{
  "num_hidden_layers": 12,
  "intermediate_size": 1280,
  "norm_place": "pre",
  "qk_norm": false,
  "init_std_o": 0.00437,
  "init_std_down": 0.00437,
  "max_grad_norm": 0.5,
  "decay_fraction": 0.743
}
MLP neurons of a small language model. Each row is named by its layer, matrix (down: output weights) and neuron, and shows model dimensions 160-319. Each number is 128 + 32 x the weight over its row's rms, rounded and kept within 0 to 255. Numbers have three digits each.
A block is one neuron, or neurons of one layer that tend to fire together. Before each block is what it responds to, as a language model described it from the Wikipedia text at the highest values.

Description: First word of a new sentence after a period, such as There, It, In, They, plus mid-sentence "in", "ft" in unit conversions and "Time" in infoboxes.
L4.down728:214176102092174118083073115090109164117147132114111170155153117110130100172139098127135086118139140079110124112129111139172151180138168164074120111071146170159164142130098119172059103137091115106195152118098120095082124153153138120161115105126152113102147119114144137099120165109158194159139105094119112105077123096188161184139105129113137132126147108099148113113136081133118143130133160103100114136105203161152255130101144098078175181058111160104117131078154157078094102118129208

Description: The word "In" opening a sentence or section, after a period or heading, as in "In 1995" and "In addition"; also "According", "in".
L2.down14:156124138112162173135080124130158187109119141030169074124121160105099136139172130195156200130119046093156136140165174132161124110075130125111101114104116119157137153104120135170128129167074068126090101106112155081113125172134093120117164154175133168147114121143122112143137173085091136132185157084114144088075164142132111080127145169038112147158123155141150133147106140156184120119077114150109042143174143160122179155127181112145089121199108130053126108101119109170133114071125151
L2.down133:113143228137128141082127193134125158108084141049147141162128104128136121127096119124110173141134165152157127122126148132101147155115069117119132135163112068088137138135134174162104125123157146160122141198155182124129147199120130130159171115156120135144136109100179120091102133117141198138161196170102106141163112124113083112181169049102129203166167087116133116116123174124146117139139171131139094111113165108141111122118168169170177104147098122161112057105169098132097119141105146
L2.down178:123170114163120171069170175152126148097144162149114147136123121121089118083143145087116129113086116111123133119128146166103153160138087078155094157103120117158119129129061146068118120151103110155085077146110140128106071165167096084124088145109171120170126127109144104133189116177140142126162077166102180135142156134129080211126150154058119166150153144121142100136131161150071113118117170132173146115131092169149148164150188125202104086077103135179113041083122116091087111107136170
L2.down186:097146103182115107138103199108165154130151132177118158112138118145124148140167149182122100157106195140171122109121088148131145170152163113115136057126102117147136160139073131149114104100126091106108107118171133051118149135125173139108121126120083132116163133136145095110160140076091156124066163133116093129152190082174133193117124133130150171161202142120087115162099078185129135126181160180182110076093170087102141185081163138132129140152125165145129118118126102145159126097103089
L2.down197:101138193152135094134172141075125150171155158129061111154098147083170105224121099122139127156084125127132158136091113155116116105115111150084178154068105141104147058126198135109187138147154152077108153165098175115120191139106216110120168134170115109111099126131096117138142112121154202120180135147119152088160125122140087078109118186083099074157139147077120117142135117161148116141146204119120068102107149109105134081161116149116199130085151119098149132114148174075118128100126123
L2.down263:173174165150062187112214115116190181162069117140110114139133136151137095123138165127163113124099151125058175120114161117116127144079109113072079143115172131123144127119140167180108068152094108147067126172114161200129058092122098117174136159212145150152115107138101129155112153146110106139109129105135120127132114130139108090157098167116113128116135170133109103120159117141059135095189132180081116155107139123103153141155116161175154129116080137092110102185162122070139103100099079
L2.down945:124172190103081119101104132149154138152160133093121155160098140170158142205050131167164214133142148083185161103126132155141104138123152096119135163169157195114158131119096150079078115194089146113106131150091111139130117109071076155168146118169146116167112098114125180128082101117142144150103072142162156154152138163145137121123142103164134201167178144131125118107139124125153135139176145093096130113142118100112104107172114099121167078155165175102110084133117145117130141204146161
L2.down1265:102139099146120212094139086105201127159098116122051076130128076170058168090135158105142055162099079144087129122174076136114099083172114074104147141139148152106106128159160146079132087143162097165132164129113074068131168112055152090149155166166165137170100111147122150115102122140167062140157091104127147125057112134066086122078076181147139180091130160103154133086109184147171105105130145126052140105096083122134129108165108177133095126114088125171107106171205111195176120154137088

Description: Role or title nouns, often the final piece of a split word, just before a person's name: Sen-ator, May-or, Direct-or, President, member.
L2.down101:129168109158196112120065154078065078120145138132139100090129114173122136151083094179184113100156095114148154139134109119122155133120149078097203070111111156096151122136106107106206089097094146133184139099158136115188221209151104178138099110158188139121124153188134153116091087133144146150150130124139107107108141168157111162090129112177119159131146120134111103146060165123172162163116116140143123079147088169059143106138124145195115108123155103117138110140153135095170122092132163
L2.down149:166110175125112107104116085069134085140183115157128149118082149078125126163067094087123083144184135145176156125169128141161089139123086111119098112102191112161094133187180174092113109108108102138141141153161097127108109063144144061143108142140155136130141134216121115093080129122105144122148174044126180181102137107167136071103163156122142080139149139135152122099187165156122116113112183165191141205095185154166083130169062101189086181170057191162107129089156163112128112134130137
L2.down533:185141145118163150137159114126217096130153136152143179117115059163119086066159133142138151147084078114149149137166135147166171126163125145127146116120162122157126146131148137094198191139085057118163121171152139104117130138061137149123140059070097167123149167153060112083089102075135123119159102103111084127117154085159120173128091145158136130137162077163179168106079158058110146121124139206217152163161132118158166117124136154087176201104145146098141172210176132131124081184117150
L2.down637:124153138105085112106128151107142098169159137129097107104086201084128116113139132156163116120131185189124109093102130134109096128164135133084143157128150138114095120143127147091101064138086123102147107171117140163139152113127094164190077195110085078068084113093125089159110148144069122126123157162134163136125103122135068140142164082082123185137109149156088127202104118140077068102153140138170134107109170058103120124122169085092102114083150117149106130146126146118190154159138113
L2.down661:173139127150085094105113115135099098125182128134146076142079160109138115135172085129167134172081085131137098110171198151131148123124132096123131131089115112133152149167125166068103042115181145096155102078193124167125115149177184153044106137129093126172106129114127091098115166114141149114106117133099118167113166074167121140089115123109124113148159139119164112162158102126092117076129063114103080103112130130157121140141118168156115110112135159178145124114102151105188080160137125
L2.down672:088129114096125083129092101112132089115139145146120115133125120097095159142047092150127167077130104138140094132145121115108120133093142114160127096110133106131131111122136138118133115113160109031122213110151130163109131060136137139184085176145088185152121191180109172118120141141115136117149197155099136132104139117180113101116154173136153101072113079135116139139090144127118143099133140195116129110156147134074131045068098095098140079101056108088128123131186135081108160176132132
L2.down1066:177118095133155154080124091085142148165136126164142191086164117141111085064126138109174085114083094143106097165135087146147125107101135121122112138124129115115146078150161089106097060099141135192196168119117087143104195128110209131149127137102126131144159171148130149148086137102165135144107097145068157139151175191169136113118139078103151117104115102100068107160097152098107137149129165130056112137144127142136104110172119152097130104131141171128140065134133110129161139100121179
L2.down1178:137130123142134145171157208104197086142163116176137091141197111101138126147123107105207160114149099145093131129111131139127125210117093185136121151117114082122123127132112088100126155114154176083122117197152105154111103132132166169157125100110133110146110126144104145059103141154135158086101084089115167104114141095086113134178142141146113114108147082135095103117138086128099123120121056112105145131101163115123137107084106116137107152125031109102117140156053145145074073089089093

Description: Sentence- or paragraph-initial "In" opening a date phrase in historical narrative, e.g. "In 1913", "In October 2020"; weaker on main verbs like is, takes.
L5.down195:131144174165140113165149110101145135132117125112135055081114136152135132096140134144121125139102077132119093124142063135134180098093151079127145153122139135087069167118165133121130107172129151107129165118112143146168165042142080136161118135245131138157137116130133109146128168142157107202123191100154131110196096125103145101101089166159143135198128129186096147142109108108151128138122165083057134106107185120129093083106101123141148134168167129039085110183199144076105033096114103
L5.down407:178155089178104133093120120135097073140178151131126092122125127086076088172086135080110143117122088153088192130127101116143119079160148147158158111119110135106158107186185123133156154129131143087102192132137101150112151156092120089174107106136146063156144139050122091130141154182137110129079155082115104115085105082134155127187105133121114140138164108070132069149094152097170071114158113089153178095139132157151161115119125125128096174060138081182151159126075139168106152112119094
L5.down558:167156113115078174125112108185143100159176137095143147123109134172136113193179027139203085144100079075101162179165167130139127152094129096146091160155138063071150100098124186117126127098169134124144129062157069097150099166092167142158106125140115138107137109109161159168074125171082179081145133114152115107105137094188085181174140145192120090193113112088132109113154146210103200076212163153175138158084191142138199122156169139139097167115110111153127079187135114107155109164107108
L5.down662:070166153148149180078156047119115185132123101125133102177185110133141099116130121134117125130076102163220182095145150142177139123118088115109121056165095083152151103126142109161115175091155075112148117125116175120167160110083131107123112118154107049098141100141199194112139135145162080139127158166089072073126094087147134128151124131117157132177113120118159145153142156149150122115112108136152194112118176100113174078138076123143149112105118178106147149124105125155134121138157158
L5.down668:184155132128088156057153132103137111131190120099155126133187103142163114145066113130101139099137121151177153161139148128144175129113114117127166138132166090116128113083132146141207136140123098151107160096091160075153182145129065108138150127143175137093145178182133154163162168114153108166147134125080180109122207124110099078132095093109144170114143154103186090135153177154124120156163061133155149176124079168116149113076101127066123121136119147140134157113120138145120117156103109
L5.down941:095175127133102123138134155092106126158147139131151173105183187168117195146167157093099099158189172145197158119105103106123155123091111137129140103134146085129130112128127192184095215106150124191108139105109107152105194109123145119134108139184137147061149146133108129076092125131093106141136097156085170086113132165154115126096161129112142098090079158112126158210113141152113162125173159143162164128125133158166106097069119143125155129160183094117109055193183135099092117141124187
L5.down964:174095137141159107077079157117092085165130134162119088138151119135162108106135119084071127164137121099110090102135060075108150062126130144190127132068152160093159107098120137119156084128130111127143153084172121130117153183149106116135166110141142137135124130115106122121128135153119107118122167079171136131126124110138049103069094088175101081099141172093148111116152161093113128114142131141156146073085094168138156151095057180145080066145116174185098094171105101156136191108121158
L5.down1272:096130115155085152144160099123159150141102135145094152126144141133110158117160119098108143134143120069116117151178202155153094114147095079110108112124153030078112109156118116157126106101202103117114099135110188098141092098136082126091167098107128147117143037176146179124117150119140131134125163177119115135189095149176146178103103174165091159105121090134126125176163181140182117083128136135172162239134144122144127096194079150148099104137147153130109166125149115105111103079122144

Description: Short subword pieces right after a word's initial letter, mostly in capitalized names and taxonomic authors, e.g. S-ch-umann, M-or-gan, P-or-ter.
L5.down14:113094156173155105130157144065151168195101136151137186115185110124151089134146139131145135112090148169149105194113134152115182111142115091105058121175103098121083122040095106156109046168091108095134095154167137153100077151102148147101106156157083090125120108154146164073160132118109178110088097118115115091130063107069194108130098081142102111149114157148076111161134096101027144130086100123134160117124074108119136075139089083103103111144085163068110113079154099143157087118092127
L5.down28:101126084107148077143112146117140102183083123189199107130146146071200077121116172107140152105088203150142126158114124096179197151155123171069169066150158088135029136107097122209129101164126101101155117153187141113123112142116167116134131167192077102107126123176122151097153124085123108135121157143081105116107115117181074092118131150131085116141086127108093115167104100118130174143125080117138124107113157104138033184110101082124099164160171190119075107143110121132119103121096113
L5.down117:141116112142154154133116151135126125121137096095128192106121098142064151138130165126130126183074097141102108119152118112150156116119165111111169082140126138135136147115102140135107087142115127134118148092137168133143087178108117082096164084042162135163114147149085149059060157169102068144096161177164132101141083135106171072128163149157152138115138098151123110146117173133133118134113166124143095101146090140093125142137067121094148154160196129145100118163101148114121144090099088
L5.down143:086118100158080159131137090134061088211149118173046142138168091082090082138098150094187161086105173145113090173094062089145153128135134113134134112138140160149145155120102135102138102116143131149135143131115170150076099109156104098132146142076077099125151162105113146117134103132153080085090145105158183148107158119109120187155188145133095072087091134118165145155093118146112139131132163096173092155147111113159078072162139102153119092147143100097117124130074159155161146125101098
L5.down465:156165137159107128028086110160146105109131110180125092132101103128126080065081116145151122113141169159159097145101095127115103113127144099166121170131164088105090112123149170097118063105146067137094141099103157141123168100118143152093192127118108138170209150118135128132097149132138134113127179093094071095122123160141116149170174197145100092116112111136152135124103146124147108106145143155163141110139126149170119136193191156115055113144150113154155117180120119185132156127094153
L5.down524:123139106106102113159067144142154160153158112118133123111140111144124125140126136111173198145082126125058113167086148146102103110119085182105141116127138106103051089089125173058152069179128108089068164089106067137118103112088067102141166106174151132058145091155081108083164085114133172118100139122195083094097136169142123163102121162128151107130095158121120093111093150128120114067123170111151089141104091123118097175148061135117077148073173126139136168116150121158180166100129070
L5.down795:109128125106185123104167123116118187160126146127146141128095073103157085143126181139155092170119129108091103106188095138110124033098112032147109089111120142118111098149137148174174133158136089124125075135117071064138113109150129117130153126128088160176163051149103076117110140121160114107147143118137103161179096122142138115106177166162142147045141138115190164100126162134124124162142086120064132139167093134125136103169149160161043158100067148117123103162095143129163108209113151
L5.down907:113083160153128144083167086058108150133108086204110122174118144099095123130125144141080141087089134163101128167094141126123124127151042110094115107115155076144086136091090134152145132132157072105160130038125221096111102135113092155124158156163129190121118126200140178129186085149160137138121142182138156162121128117129156170103159134152095090136097089212094132195140127107166127161143131108179127111117146159129138118138142146114112125159160147037099166136147151132140145110161161

Description: First fragment of a word or number split into pieces, right after a hyphen, dash or opening parenthesis: mid-'e'ighteenth, Islamabad–'P'eshawar, ('18'80, 978-'9'.
L4.down875:109123091139135152073188100124111078135099119137099129109118070098108087139143131135065202089097109152169111117142136144094109173107156122148108151156158141091092156134123146165179129169197085126113124136121143090120043141192073133122139193105107140142105155185142141089150131151109110152126163169071148106157162170149127129071149114144085172150139125133069100172112095082165184148091141141131143090134091115121138085117149080154056125115137140089111113102143127132100137142148151

Description: Generic nouns after "the" that refer back to a named entity, such as the series, the company, the paper, the latter, plus clause-linking "and"/"while" after commas.
L4.down1250:174143112094095098133143149127121125204098096115134072119138169130083089131107112103135108107068145136052169122097097143128086155158044171110133129132132139084164118135136139131152109102126085159119156131137156142144143110111188145080117136190152106121148116183134145040142156092049191096145111148142113161170116178089106125141156138097099170080145118088170111123107164122098087102133178164169079111075068155144129141140153101178090124128177127167103165166147139143111146115113139

Description: Coordinating "and" (sometimes "or") right after a comma or a completed clause, starting a new clause or final list item, e.g. "games, and he averaged".
L5.down18:071109100086119124134094174081126129094048090155143117158079117135144137160142137167101139153117132201125119086106092157145160169168164152083156132121166133195094112123121171090174111108128119084104183133113118163059163171199147170163173118138079125150138159154137137142119107090041145147120149117137173204122164091162181109163147094137120137174146114102108156100165116135113109115077104119111074124102135089133062073056138125153093102140166150189196152124134086161129100086089099
L5.down121:074088151130164088208163157040193135098098131129129086122155095085111149118143109111123071149166097133126115107138126155172173087130162212118133152152138150091125074112128098099170175098132128139130079104119154081152087146149097176156156150119179082121110140129101125118123075099150130089038141090106138140067137145075194172152160137127098145177096165148132120132138115098116119147101161072183075143192116121124086134133147194149108149142140170104120099064145131125155119105167117
L5.down379:122127136140172109125129110119119166162088113172156086078091158150127114149110150150147185089109125069129165112082058116114083115099143152212114119144202117143164113108155102172110191158104148120135159164125090144162167106082187105103139139158075057142056092096123110104151116136158126152099150189155091108118084105161166138054074117115193068119107136124187157074173133126145152163152126112152135112109081145134106133189127124065077107127074124125114077121171130143131126120130126
L5.down456:080113150086133112123147173150124131088140112132122115146168172066134126103184089144115132113144162097181120138210156111121133106138149065151099145123131114079159089177068151099095085115183141145071128135161120141142121128114107137164108118085091205109146161124081145096096148140081136128130135142124127153118156139175086155122083170167082136142145086111155080153114113117188160157119149137168124165156123121128159162123175121099131140114115142112167110147163110167093142067102128
L5.down498:155082148159183084102095104098114105134094130150108104107163192135142191091106146117168165091085148131147115215078145127107138156101205141114102110132176068093098131106156142135103123168125094177139141125106159156118120101094152182135114190126104141133117131143177139102143135109129136111091085149108054181134140067139175107110104142089156131090145128161095082199121167109164081131142066135146156117136186147134104130072155070151129112112085113174130117112127063131149215095038139
L5.down509:148053136103171106185129094169136091181129161119052130202168128153106199064077148124092082135124130131172130122136109119140152123093140179142122164146096128118133117076118133089110055134137065158074111161112116156099143151045095178135176129137115169151130147071117134191149098135212138093101098149167152092148127131139109105096081155103147128147137176106125149063127073079140140119111183113113126089167126121141147185133150115155158166091121102144127164155167148087123172121095096
L5.down707:084144164181138114129121094143085082128124192163122072157151078097100126147140071143120156161135091120122171173167137115135142159148149161143081153156112161129181136161177180116113148159178106115135145136167153181123186074108101131134113127102058102133095135138116124078096135128095104137146137095133136142105207144167076113168146157104103160136167118122163137111139064199149093205076111108182163144114157120108100176144150101137131160117158163112168147132165124146112107107092131
L5.down1014:146139139086156141146088137115096115135130096146134106150109119158081107140106127105143131128194099069141142096162172110119097130093180156119162165117144200072182127142116169108141162122149212168171192083189133138146127127155122101121119104168094136070161107142086096100068094112153034091049171119154065139113132184126192185142152160178194116130155126075078122097111129181176107140140183103098134132136087165143152079161153121115105162119153106123122122168152151086108132108097165

Description: Last token of occupation or role nouns describing a person, often a word-ending suffix, e.g. attorn-ey, entrepreneur, comm-ander, journal-ist, director.
L4.down192:136133103124093116093125120135035138125156128085109123163143107112103156175116079129139091093145176097167135138139117084119132109087121128154146123157140133142130095179120104132108105124131080123182154094134130144117123184162146142168119102152143092117119090135152109097129149098147104105047148126119070198098158079156139112134106149146129129050164148083179117184136135126145090099114120115143094130159207085092137149121111118136177048075127076055105143155088129130096126180079161